MLP neurons of a small language model. Each row is named by its layer, matrix (up: input weights) and neuron, and shows model dimensions 304-399. Each number is 128 + 24 x the weight over its row's rms, rounded and kept within 0 to 255. Numbers have three digits each.
Before each neuron's rows, "fires after" lists the tokens most often just before its 100 highest values on Wikipedia text that the model never trained on.

fires after: " ", "°"
L5.up1922:115107131116166096147123137104117122177143098175104115147153119099135139097134102097126112107151113142102109141137137129099178147122114146116104189135141120120159083140147111129149129107149139120151105128099132119129149105093170114103135145116112139141109113110084125133155117104125095113

fires after: "2", "1", "3", "0", "4", "t"
L5.up944:126070133103173135145107124110095135127085159132091120182112124122131137137151089148121125190066139137100154089128119162158145089117101106126108137059155157127125141144130102171154095138137084136117124142139150114143112141153143100176144120159120123124188113151148113120131146116127151144

fires after: "3", "4", "2", "1", "6", " |"
L5.up1221:144119152092097165165148121123107161127122170138057145171140128137169137120150139088164136168111091136150103144119123166135083148158095105104116190108110180167129178106168126150144145128167135130110149115150135142112099130163135121119110186104146140157097135141133152117134102133155139094

fires after: " |", " Bronze", " be"
L5.up256:121099105160120121113184085116118110106167153121096123112099101149138132063164164118104182114095129099155122137150110125118126152108138097107154145102135148131128080142145153116087127162113134133161125115096093095145136122129160135123092093091123143136127167128101149100095157149149159122

fires after: ".", "2", "7", "8", "3", " the"
L6.up1196:140131064128171084109122139115130085098153114122140137123108089120160106161100160161152134130101089075107104107152130120094115190147154141136156132149141134115155110137171110150113139162136125149125115117096126137135107102129104178158146150168129115105115134107120099095172134077132156102

fires after: "\n", " |", ":"
L6.up908:150122110146078143127131106152121144105144205128125113104111132156153104131096172143122114127168128109150131153130109120139132185152167112089148115126102148122139127161107104093128125137141102082132140165161141128113138087102144086147108147112093135134084075152111155128138102096152108119

fires after: "\n", " |"
L5.up1578:149129116149057118153150111125173131108108062144122147200115117140128108119150164131090130131140152176143146147111148117120142120140155074133122154163108118108132126143095112128130134162125135154120092146110138121118126143111093097096060114129129111105133094126120160149164150133132150084

fires after: " the", " The", " "
L6.up403:099114110131133115166138103142139114139135116109121078114143127117107177143138174148109145126095105140109108075147113144181141120138143138137164119107149116120126124145100083096106165106115085137116146159072121165143112098111121127160137145078145151160140145129135132124110129160124136111

fires after: "0", " |", " ", "7"
L5.up1603:107127089109153164138145098116132062101127194134136112119121154078135140122132136132160089114142123151136107099136088113163129140137127120121122115132156147144138128123099126130144154125117094094144122134093159113126128117173116105142125161135121131131151139115113144174084105111120127114

fires after: "1", " Ma", " B"
L5.up536:148160105103107093128085139115103141071099130132106119105117138130083091133137140128138135161108097119155141146122104094094130148122143117120125162130104080165111076097150119122120144122149151169165078127102111123133114174103153134120108140088124171140188143113141104125103125135141148091

fires after: " "
L6.up719:098149135137163089160114146168104107130131084120137168106094094121111137097142100150163097112101159105128122124128122123135100120127176127112146145146143142152129116120146135154117125106124152153155149174138133120138119068125138090130111170074104132130139137135119145118122124138131131122

fires after: "s", "S", " Sh", " D"
L5.up1487:114090132135150102152146154119083153120101166111085150122104147122095137142119127143139094133146159069119113132157110071106142150142133114104149120128148130116143137159139147159153109126124135119125110157142144096101076115108135155153106097133134124150129100134127145144157167128106083120

fires after: "2"
L6.up795:144096138172130111157123122124111112155148088130141133107111073117138150097123153130122097118137107132131095154138129113112156116109136115126111056163137096145108062108099133132109117131149143108151130152116171094180164111076094149178157108134157137101084154099147161173128148092134176154

fires after: " as", ",", "As", "9", ".", " when"
L5.up1003:084059108120109088153140095123150177172150148134142160119143120126105121132136112133172151162130096135128158147156125115121132077136133118143113217111116145073140144101098134123127092119080147119145114154102163148147132133117138114058106158147148161122100163105140136179098148138134120118

fires after: " the", ",", " The"
L5.up315:123131088147103089075100131120138144151122112138105061117156159131111125111131139085113139149110117114138104091154119131089137157142125136099138169147104118130122126122134075183151113123115105157147084176164121112121122113167142133121100115108143110108129125130131180158142176113146151140

fires after: " ", "1", "0", "3"
L6.up1729:135151129117078103147133121149102149141094108160140126177115111093093106109107149130120167130126119130106152108132154153085118118131133132153123154129196100163114119176135126095141132098135130157120121112189083132166142086169124102122157159142138183107121096099118102165114104074132119130

fires after: " ", "1", "0", "5", "4", "3"
L5.up1840:114122154130133151132143119129148143107125165112175097122116110156109099116145151102097157135119167110093088146173116128163087152146114126150140120130138101121144098129125132134131142077133144120121122106109138123102136083132137133116096126105121123149157129097124101181102186130115152111

fires after: " ", " a", " and", " re"
L6.up132:113150137141140125148126143112165136114124128151158165116119118119133143095164134147082109139104105127076125096092098121140080109104136140098110159125153124133107110167094126123161083131157128159163115161117109116129157106102120106111128174126071118162122104140144137110164137133118162147

fires after: " |", ","
L5.up706:101153157120122132102122130133109173192105114156145178174147138130154137152109134135130146125104165187121079150151100160145137087156126073122098104162113129130173115178168123138135122156136100168157095139115079133108113140137107143121087105102057140146095131142130135150124124100114146140

fires after: "3", "4", "6", "2", "8"
L5.up1599:123107123144140148149111082156143121077117090127140165113129143146162138154091109101140112167104119111080170116135154115106130122096118161116102120120142116144149110118154116140107089140138160111147086118120140134122077129142159159149146149123119119098125120094137144113139134128138135133

fires after: "7", "8", "1", "2", "5", "4"
L5.up679:165149168164132127115103118104166110121109135139120121082117151114145139105112108148143106206103128121119101148149097126109148121164134139130164130167109108132115106141116142179130081156118137144126109152088169117122130161132115109140103120138090116115126127156081136129151092109112135118

fires after: " ", "\n"
L5.up1766:131133147157097106149109140131102149148085131160163165134110165097170108098128130153127127153100141139164134128155125121105124114097133123160133120128107137139142132109174124098130076115115157098160107135135158123153140125186114107126090166122061136122087132160113124182110098083094130122

fires after: " R", "R", "7", " L", "AL"
L5.up1600:146137074162111128092150110166101094113121150139098134139170131132134130108098130139090095115168161108133148112123171112141140133148128140107142121129148133140141184098127153115157141122150120076129157111110129137145139109167098107138111101168177101129134107090126095065110073107131081098

fires after: " the", "s", "7"
L5.up1506:137117126111149111104127116147110134087094118153085136120135125118079144098137140130106141120131164125146092136179105104090123115171098147124155157123130152119134142134156136136153103086096126113118115132182100112112148117121121135178094100125107072112094141149123135100094113102158123128

fires after: " |", ";", " de"
L5.up410:112060130109095124139161106134115116090137113148141097120084097112140157112069149138130144159121111132123125142140099158116092153115117070143126123150150126144131133153118140134123158151147102138132141090149122133115087123101129148159113104107116081104103167113143135121146160063146112128

fires after: " |", "s", " –", " After"
L6.up1491:118128130143095146160134129119117130113134165095122106151143131160148130112157148089152167149170107133118111130151139174112135131157133138103122155136118157140123088177120132144100130135122099111114130134134087154106105112127135111147135115119134077152097147150131077084118096123101104169

fires after: " |", "1", "5", " ", "2", "4"
L5.up586:120094121114120149127149121170125142165097145137123130103114124140113130108120112154163143087157063133151155091136093116120124184204096119104139103173168136100105112127138122110136136107068108091108130108162148153098158141121134130134125132082128126081125098137131131140105086121124103182

fires after: " |", " ", "2"
L5.up145:136130120096142106130129109148129111183161147117155101119140133115134140132115119174126151150131117118123109131116102127146164116177125120162146135134134089118124082134134112162142126128117107139111143131135131148120163162130159118107116152111093127122117087122141152141125097127090180182

fires after: "0", " kg", "7", "4"
L5.up616:100119115143142104120096100115119163155158096114136126131115146108098120091142106137138105112101110110128061125127087095144102114132135161099153126116127087107117127097125142102166115124091152121107126152131195137136172149126105097149132130152110140103102085111116125087141125144100121095

fires after: "\n", " Date", " Title"
L6.up809:115103099149157116125166116145153124116116110134167096094113113149108137138111116072110140161121123200118109115142148139123096128100129102147139116132081136123149136134189131145125138132126094088145117127112116147149133133161126154156106145126092113142130144119116117102141124139110155122

fires after: " the", "1", " and", ",", " in", " U"
L6.up1694:143162147112098112132154113149152111121119105158101116134133165112098153136140112106108145133099139100137131114131098122140124135089152118139145145123110144132085111117127087174127110161099134140111143096090119073105116140115108134100132114103101142145122129151171137098136124133134106167

fires after: " the", " ", " in", " for", " on"
L5.up1138:117129149137164160156156118153140103154119110123119141142146115109148155103169178167078158096119123134116083142153116073122116093140137088140118164109142146125149080142113157145104137162127078157124109068091100161106168085079155125134120095113111127088173081162117088138097140135129152141

fires after: " ", "2", " |", "1", "|"
L6.up1389:149149130142130125144115146104110146091141137137126138129108091127135115145145202124130151117133094112120121140121058080133151157161108109110080118167118169100143148137115112106127135154111128158150098126151128133127149180127118119153097094125142087091100126118155139121164110135086121130

fires after: " ", "1"
L5.up313:130116158110136112149122108154111169146083134118144129126080143101156160128141161135132148154095114151127106137138110093140147142109138118102126156149167086128132116132153106133154103113130121087156152109134167099140129095086135113124114167153122127144146161149105148155131103131098137125

fires after: "s", " "
L5.up1940:181119109141172115163102176125148110143111131162136129126113113119122119156150158123144096150143130100151137136115113110174156150144159158146138157162161163090123103140124102129175080131124137166119142093160136083124163141120153114132123151149106127123086080160094125132104102098142129085

fires after: " of", "6", " ", "8", " at"
L5.up859:132134100118126176113117174112128130174155098135113123164141065080133110087129166108138114110110104104119098107141163133143135113129096175114130171170135151145124107100128093139191106106129101105158139131138087143101106124103143139161116077122105113108090090111117128122134140149133140123

fires after: " ", "0", " |", "9", "\n", "1"
L5.up974:112173086084162119156109135121085115179135129108166108155136171144137140157110107161158157111125175165128123143113111103149134117106148096133126088119118147125128159155136127128106135136150097111164103111109109135124168156155135112066116129137129125082108119134100102138138116110127117137

fires after: "1", "0", " the", " f", " ", " D"
L5.up1163:183153130131160134135113083170098095107132139080105140145161095106142088152137122176140147150109162117147119120133124158138084131100111109134134123131131149133163172160151113149131129121138141104127135139119132150118119131133128113120099106105094111163158191187157168143148132154127123149

fires after: "'", "-", " the", "s", " his", " their"
L5.up152:129125126141125152131135134170128115130089133151144120134136096156125101162160111151170091143096148106124109115143122116127145132159130108113152117147128114159120104140129093116145100140160131151126163108119133077132130141115119140135153164142163133145115155119149137113105151125102130140

fires after: " the", " |", ".", "-", ":"
L6.up245:100152099154144111137092098146119090076122150103141146082120090124125157121116118147109120154101134137157089123115153119145149121128122104140104164149093110101143124129144135100112096112117123142113100147157108160129116148138135130147161146155138131124131115112144176150182111091115166114

fires after: " ", " I", " T", "t", "G", " A"
L5.up649:110123096161110160134132111117116139178105165124133131149140103131137149122160111135130137152112098121119134108102119120096119130087117080141064155116099150130163111160110119121086136115154162131132120153121137101127120096118117092133145132116128112130080124130115126127135177120152138160

fires after: "0", ".", "-", "2", "5", "S"
L6.up1414:124133127128139133129133160120125118128107122158143112139136142112084121127135095172148106115120123112128126102110189123140142160167088146137140097135141110110102163140168111097150122128112098153154136085109134156157136165116130145128125107121131148131107083151122124113130099133110139122

fires after: " ", "-", " ("
L6.up196:134115111146153106141139112116133117098133107124153175155136100163122104109099141111130155163119130110135114117134124101125129116121129087152141122124139114127138142126141122128140057138170143135158117115143133159146142134137148156093152199143103123147101122152127124154116157088125078156

fires after: "1", "2", "7", "3", "5", "8"
L5.up1712:131126105125137112154098136151120066123165124124091130117174150171158130067137129135156156113102171139151150153117066153134164118160129142124143085136145142146115161140126119079137111124156166135148111145108129111134115109151171103148153152151132103118105130126087140123088195117099140122

fires after: ".", "′", "4", "0", "3", "8"
L6.up1923:140157117146106132158137114145169096135104138141103104125136114108114155152139152150113102164103104059078105120153114131127126070106127165110163129125157126160160110132087125138097124130135154120111128183120106129126136105136147138130108114112150164077167132127123111096151126129107145120

fires after: ".", ".\"", "Early"
L6.up1360:108167118116106109165131136123097128121073135096122095090164105145122168127160138155141153138155089082136140106129111107119111131098153115146150089142090108119165102161177121133169113151079151162147140129151154131109096075124145140132120160110131162097142138109103139089153147137151097126

fires after: ".", "1", "9"
L6.up310:139097096154146133112143161112146163141124086139145127124149108138118130126110159119173115177130090129133146132140134114124131151100124129142174162124129153148162107140118142127166138135112129117114094172118111138143130113080165132090158150117106071113118150090110091141165151126088113125

fires after: ".", " W", " (#", " |", " Part"
L6.up572:126148139142119160106122121170136146154128139120084063063118135137132170110098114158139116139165157086126117095102113136128117094095113125122134100135147148133127108142178150116119124143144153132104141133123127122127137103105133108141128145111113138118133127116139138101131114149105099130

fires after: "9", " ", "-", "–", "s"
L5.up1926:136122115089109117144163120107107111184119165134106135134078115114129094114172141127173158142145132123150130152139145121155128127099135129140144134140151143122110107161124103113173117109113116149133158067123155084164136120152168169081136165122133154129091189132094110156096110131089116143

fires after: " ", "-", " \"", "no"
L6.up1459:123143141130112112155151091162127109125122090150168135110139141120098103108122102146114083143139111114141096094106108079157132098168129115167131127114144105127125132105097133119132127156116166160158128129146147138103189088150134120128127140117136136100143102101124143135132167151129131098

fires after: ".", "-", " (", " according"
L6.up2017:107160150104131142158119119120136108145121106147133144121109148118124149124142160160131118128126153153124156128180142124114127133110111131120124143118134152082132107164121119097101138134115128097159103109096143123097124144085119125116095127159122121119105151111065160098108128137093093140

fires after: "s", "t", " S", " St", " Sh", " T"
L6.up963:140176111135147142123107136128123128134152195164162115157139139092101160139154099161196118116142116140157131111120124146075115134145119123108116142152109118146138146150093132136122108152114120103116137195142068119142153112119139124129118139120168118126131137127162136094092155150138124102

fires after: " ", "1", "8", "fl", "0"
L6.up1493:157105144128103138143138118124143065147125160167146162156117138086078134115163130117124111135196145088116150127155133164161145109115074170119118138133109107135151147122081092144127143104151167118124128135152094147120118130132166163091102129151096128152076154122119166130132130095124117107

fires after: " a", " the", " A", " an", "0"
L6.up1470:169169147111123104113135139123115103135107091170101119118132087122165103164067141175155124147125155143135097134157093120120099111108098114122117144104107112127151143154115122166135154160143130113111087152128081181134141135079131122142141138169099093203133160177114121110156136107133104134

fires after: " ", " |", ";", "%"
L5.up710:134152128081133133086120103145110164094137131144154082122119117144115173109084142134095146159106139105119170106120117121117173188166078127141150122155187150131112132148144110158124136126136108115120101099141107124109115127119113153116097158121145123144154107114149095143127149119141155121

fires after: ":", ".", " Se", "\n", "F", "S"
L5.up477:133123136157145154120151128159146135089144168103149116082113123105145164105120098115145143099096121173110147143159104098090124149125147120156135129126086120129114134153097086158110108117121116124117165111131143165133108127124127124168095130109117143095122134105095204121105127089129130096

fires after: ".", " St", "St", " ex", " "
L5.up2034:157140136155158148126128122130127116133151158146160124091102152089131132120076122105130171113142127151119075115149131106134123125149099123123120124141061094166162082113135137099132138156125107153092158112146125149143116119138079116148133155088125128142129108142142117120161142121158120120

fires after: " ", " San", " an", " ex", " An"
L6.up1217:139133119112194138111125153140124119112154123112123159144125138102136136113118126159156110117124109124094140102102093115127101076152111157081134117125160164129149093151152141177091064125147116148138112107131161157094120106130145123151133132166151098123118172138086137105116100168147097183

fires after: " ", " (", ","
L6.up654:132090146150120122125131093162110084115130139102131122121112105162142122090080126110151122140086129114137193134130128109102120156125100124157130126111146142141114107142161132143139095094152123112147102098123127113116136128133105096106120188142084195133112127134149150163189112085139144135

fires after: " was", " is", "'", " as", " the"
L6.up1006:131168143139155119107127154120142132135077107182110120183191134163132082173089133097099063124152135133176115080136114139117140107141101113123162115125130124124137124134141109161114130143144115151116131150134142124141138125117146171110138125129127167100096148143151115099094142112151126141

fires after: "1", " the"
L6.up962:146115134072134104171117145139116151132111137143161115131097137109113097161098152072155139171097170126170120130142118123146139154159140131130123152138136109170110140109112095144128112139133165135118152122103127143114140165119139154119146089109103122104147165170134137122156113143161104083

fires after: " the", " ", "'", " an", " his"
L6.up281:138150124104149131136151104141104142126112172140112112099155123138132067124162145094118119140108129191133154106120131123092149116150117138126121174169152119121171095170146126149108103136158124115179126143084099136129117129086143134148153162130167111120054108120111160091106140115141135116

fires after: " the", " a", " |", " The"
L6.up480:183129106135158115097111176161124120081129111148105128123130162144144155101121113142130152190121100120165112123150139146093147120163156124094156163126148150130150153138145104199127125097135122167121142174156116134093149107124119115124171103098123100097124145152151138037134122148135156113

fires after: " |", "0", " ", "3", "9", "1"
L5.up1024:119110130115161138137143119161117125135141088163173170147129145141108126143120123120144145090179132112126134135145155125118117091110123103131137156118153126104120139124111133128145112102097121184093135125142121150154165136147176140119106092119141169152148165105081138120121112115113133128

fires after: "1", "2", " |", " "
L5.up1817:112112127106131139131153159130123085110102146138101126149158093140114122107150130166083146130102131147114142127133132086113114130148102094125128108119096140130123176116161145139118134166163112180154117096116145110147113152119147122159147124139134134160145163120141094181143115145124152157

fires after: "s", " N", "S", " F", " S"
L6.up1587:157149136165137111119112127176135150122121112099171154132107131098100141110146126136128126098124132079146147152140119118088127102113131175158112075127179085122181124180102135129167127092143137115127129129156144156098119140144109100120129086118114111196166132102119127087107166097108097126

fires after: "8", "6", "7", "9", "4"
L6.up1905:128106116136134144139136152134083112115101143155069101152123132164101105127146149139143097126111122145141115072106103112110143119143137107091113150128152151109146109140139126081153101126089142129117076128099119112137107140059103126145105120121117156113121122112076125138138100114128105095

fires after: "–", "-", " Ro", " Val"
L5.up404:137111098111123118118146136090111153132179115115128163089080130118083077121069145166148084165153115107153071141157152124141166121140127145096118124120151113131165155144107136149122103115120141124117146108127151140167103125130160109123144109124142131154104140146152153167117120144116145145

fires after: ";", " |", " Me", " Se", "4", " "
L5.up902:159134122126129132143105126100145136131139177136152122126120172129151117136131131145149120194118118074102112095127127135136146113150141083116148147150160100125103104132145121154153097154137171133117112095135114156119165133138132131096079105079119131146145128158118125081108143124080081133

fires after: " M", "0", " A", " Na", " m"
L6.up912:069168115125132103115119094107148148141127134174178103136136088126170115133137167152161133144136147148133131159131111135115085122123125078160117119113123129111138135165089174100119153114147114104154098152103142091134156126144092156137137113118132112154133134139145095144124111142086112139

fires after: "2"
L6.up571:120103143170150138109131103142145149093131134134145138126086104142134137144115174111127145136102097178103143140147125128137106125099160123118126085173150128094110073099116101124111106186097123140090127151106155135121159130087145148153157170150104089123083101060103124134138122089115121121

fires after: " F", "F", "V", " f", "f", " Bo"
L5.up550:135086108112115104136156156104080103096139109102131146140122135171123079123106142135127143163128116102173152133133178176158122144120177117098120136182123131147158120149107104063131097168096143132140096137118147115165096111145165114128143133114173103127088116120176109106104142159113121148

fires after: " ", " the"
L5.up1784:139123107142115133169128108157084130132121124111129119141192126125137073112169156119167131149127116142125137128127142122121104152155120155123118131140134117175135142134142143132094129101174151129170142098115135096133102116140122158118129136090174113132127130159131120145112109120127111080

fires after: "s", " have", "www"
L5.up654:093153100087109150127132114087131160129146143084120138129157148119100120132099091137117114114164167100149136167175138094126130123158110164150134105139141163154112104121149158139151126112150132127138127122182126126142114111166146091116155102107133088132151100164110142121106107111154110105

fires after: " ", " (", "-", " un", "\n"
L6.up839:119156146105161123105120122158101110134087125141145126102132074092105074139165182126100118106105113145095129102155121133151105131153110101114123117117169123197116083129142110074098123123140140114121090123150139146148139145126134076090061136114158140135106152138104072123099130113139130123

fires after: " |", " ", "\n", "′", "|", "3"
L6.up595:121142102107125103133161151108158090148138138162145099146154100141132164144117070111136082092149145142162156128120128103129094105141156125099123122089099129131131161151147137117139134140132147116170106135131091093129124130164144093144136100152165146130120102144128137104095147146126136161

fires after: "0", "5", "3", "1", "2", "8"
L5.up1908:126157120093133114124135152151132070127132098139135113136169076127123124140130155122139119136108171131105139101112103087184133112104119157125138093159163150109137110114079090169144180103151197109161128123119128091130106144128148157146125140144105104156108135111125150134116144079140096107

fires after: "0", "5", "4", "3", "1"
L6.up352:116100095117125159146120135176092121131097137130113094082132121143104136135130130146117124137147122155115163111110116102122109071091105144110151110124188146133140174127090120115145130107107102158111100141120104143074123133118126154128108134174116131118113111120099129093082157101121112140

fires after: "3", "7", "6", "9", "2", "zu"
L5.up967:137149123127110116134078118124155118153141146135165113109161099107098109111111136096131140154144097150119084109148125113160103109178099133159085112132142137142144141095126124124125144119116100145147094091111125121079172179151129132100158133128105045146133116134121107086112097086132152137

fires after: " |", " St", "St", ".", " West"
L5.up178:101149093137170121107124146112153121107117095134134134138131106132161136085156100141115175151118126095121142105147157106108089094145120143141126155165084109133127148113166157100147135091131148131123117136145136113134113149150128146154139111144103101127105124130116141108117115089158142160

fires after: " F", "F", "f", " Be", " f", "re"
L5.up1764:120108102123071074120116104120108135135097132132107153142109173152137118099116088095110100112125137081166116083081155132133143141099119108109052135144104105097113136115091144142118117134143136173128090141120126131163125133088120093126094132112153107149164130167121098128127115130129102143

fires after: " ", " |", "0", "1", ";"
L5.up1125:142156130169123148104128131110155149098130168147144084097130128128128138113104175107112157121146130123115149122143103097122108133157154114127122170121119096152105121145101105154148127154116101143141131051146101104102165062113084140095114154116098129101178149148137095139168135167142124099

fires after: " in", " In", "In", ","
L6.up882:142130119105174120145107126141091129152133113109168149143144134109134156150139135132080099155171138137123123151130108100118136146122122067087158128130107133123144112143153155106149171160134128126117127147120121151136114156141150121114124158094060058150106132098096119118089139100112147113

fires after: "4", " F", "3", "6", " f", " death"
L5.up815:137161098158158137103105122099127185155143172123122125116114104131113125173101102097096105195081150096120162088118138123114071127085116127150134144099124161152099115140130137148121074104132147165123113130110131064151125120130160161092148145119180126114132127108163108123143126133127139133

fires after: " ", "-", ".", " of"
L5.up756:140147115065118115164155116141093112162110082154145155149121119113116081141150116154150130154120117152168159129171113098125096104109127166172133119125125157142140121108117139157128069148168109093170105115124148109123173118111106079129108121128155104095107144141145092134114122106128110105

fires after: "s", "ers", " ", "S", " S"
L5.up670:105140154111141115119156126130138117113126123132084120112131144121136149105198136164115099092126169097100100148135116083099153163161151132133103141179109140104146156122142170140112108153080136104120133139126098096143144153157121137124139123156195064121082104108089121173090134103174151148

fires after: " ", " |", "1", "0", "–"
L5.up1300:109104119090128122100115103123123160093113132121122063136124127131100165150080155127125150126119104069153154094136121095113118104112141140118140111140140134122121124147129145147148146149107129155121141160144131135142136106145141146104109119116145107110109136131119152142082116115127123142

fires after: " |", " ", "1"
L5.up826:158131111133113164131164137115109159118115078153140119123166134173123080102124109081106137115166176152119124072127110162113163128165095136147136174099151135146136138136106133106165129128173148158128140113151116116133131157128111152149116097092138094133105139100100142139117119083121164116

fires after: " R", " ", "R", " L", " D", " N"
L5.up1210:134159134133153101132117132124126125128112142161114112140133081129110126063110153139133123119136137094125131073173111128183138159094147121088112150157113136095164123158084107144146071094136118123125113151152133172101114122134122098145138128120132171165174139129140151122146155143129086082

fires after: " ", " |", "3"
L5.up2037:155133119152056172125121121151122143161103130155159109107087135127156096120110127138126096119109155110149106152141087155141178135173140089098175128135127181118112107141130156162153161102136145123133085113162147125110124170115166130144127150082124104168122064117131148130105103112131106096

fires after: "1", " c", "re", "7"
L5.up615:132126121140143123122128119124098133181129140124129112143104144106077096112128092132124128135129164117109125169100148102129134160097151158121126123148121100108130150113099136190146154103118140135126149133076137138159108141109144102152154101111100152151111145163141063114162090122101139123

fires after: ".", " F", " f", "f", " comp"
L5.up1511:099115097121145157120156099124152152147159140095117094146108084147104160080137153151136129120133107104137143146133126150089125171091117105151115140105121118127140127134126098085107143139180156158099124161154128106115118172075120145128096148164115126121125147096129111137111138131087084110

fires after: "s", " New", " score"
L6.up1617:153155132101150131109129104092153089095120101096127137127131149070136114143135115116157124195146123112130132173149144120146105161154155111142134155160110178081151106084136120132138110149111121167093096141191154089113109158191118080135160103108140105133146112130090143101133081143114134099

fires after: "1", "7", "5", "6"
L5.up248:122157082103158154105118129094111140114137120124093162158137130143100114128110134125116087116105108086137118088132094146153138101091097115117081096129101083106102070137080111099114108146145163119142145149140114127159118144114164115142141128084163086162172128123107163120111099044117091118

fires after: " ", " |", "3", ";"
L5.up634:147105078103143150157098099121124155125197081135104068122160136132120100137087171131164098101148153119099141133099100082169127094163104137128149141149148083104133115107136150154143157127126123173165081111107118127139095108124161145136098105124083118148134098080134151136113083146126166126

fires after: " ", " ex", " |", "%"
L5.up1585:125130082125161142135108118127117139158108127122102162110182165142092111111118132143106128174123144139126117088123128105124111108102152143139170106142082099159120114115144153123097094140113102168151122119061155158089122106155119140128135100118134120192117106107105139122170117080141138118

fires after: " ", "s", " de", " De", "S"
L6.up1284:127103107152166104136119167143135134122109072140145144115122114092129111093164146177087131145127147109147121140115111152152161144138110115136147133129154164132111057142112115157099135125101107166108086148159111137136131122151099086132143108120092132176136159145089133181137128105127141103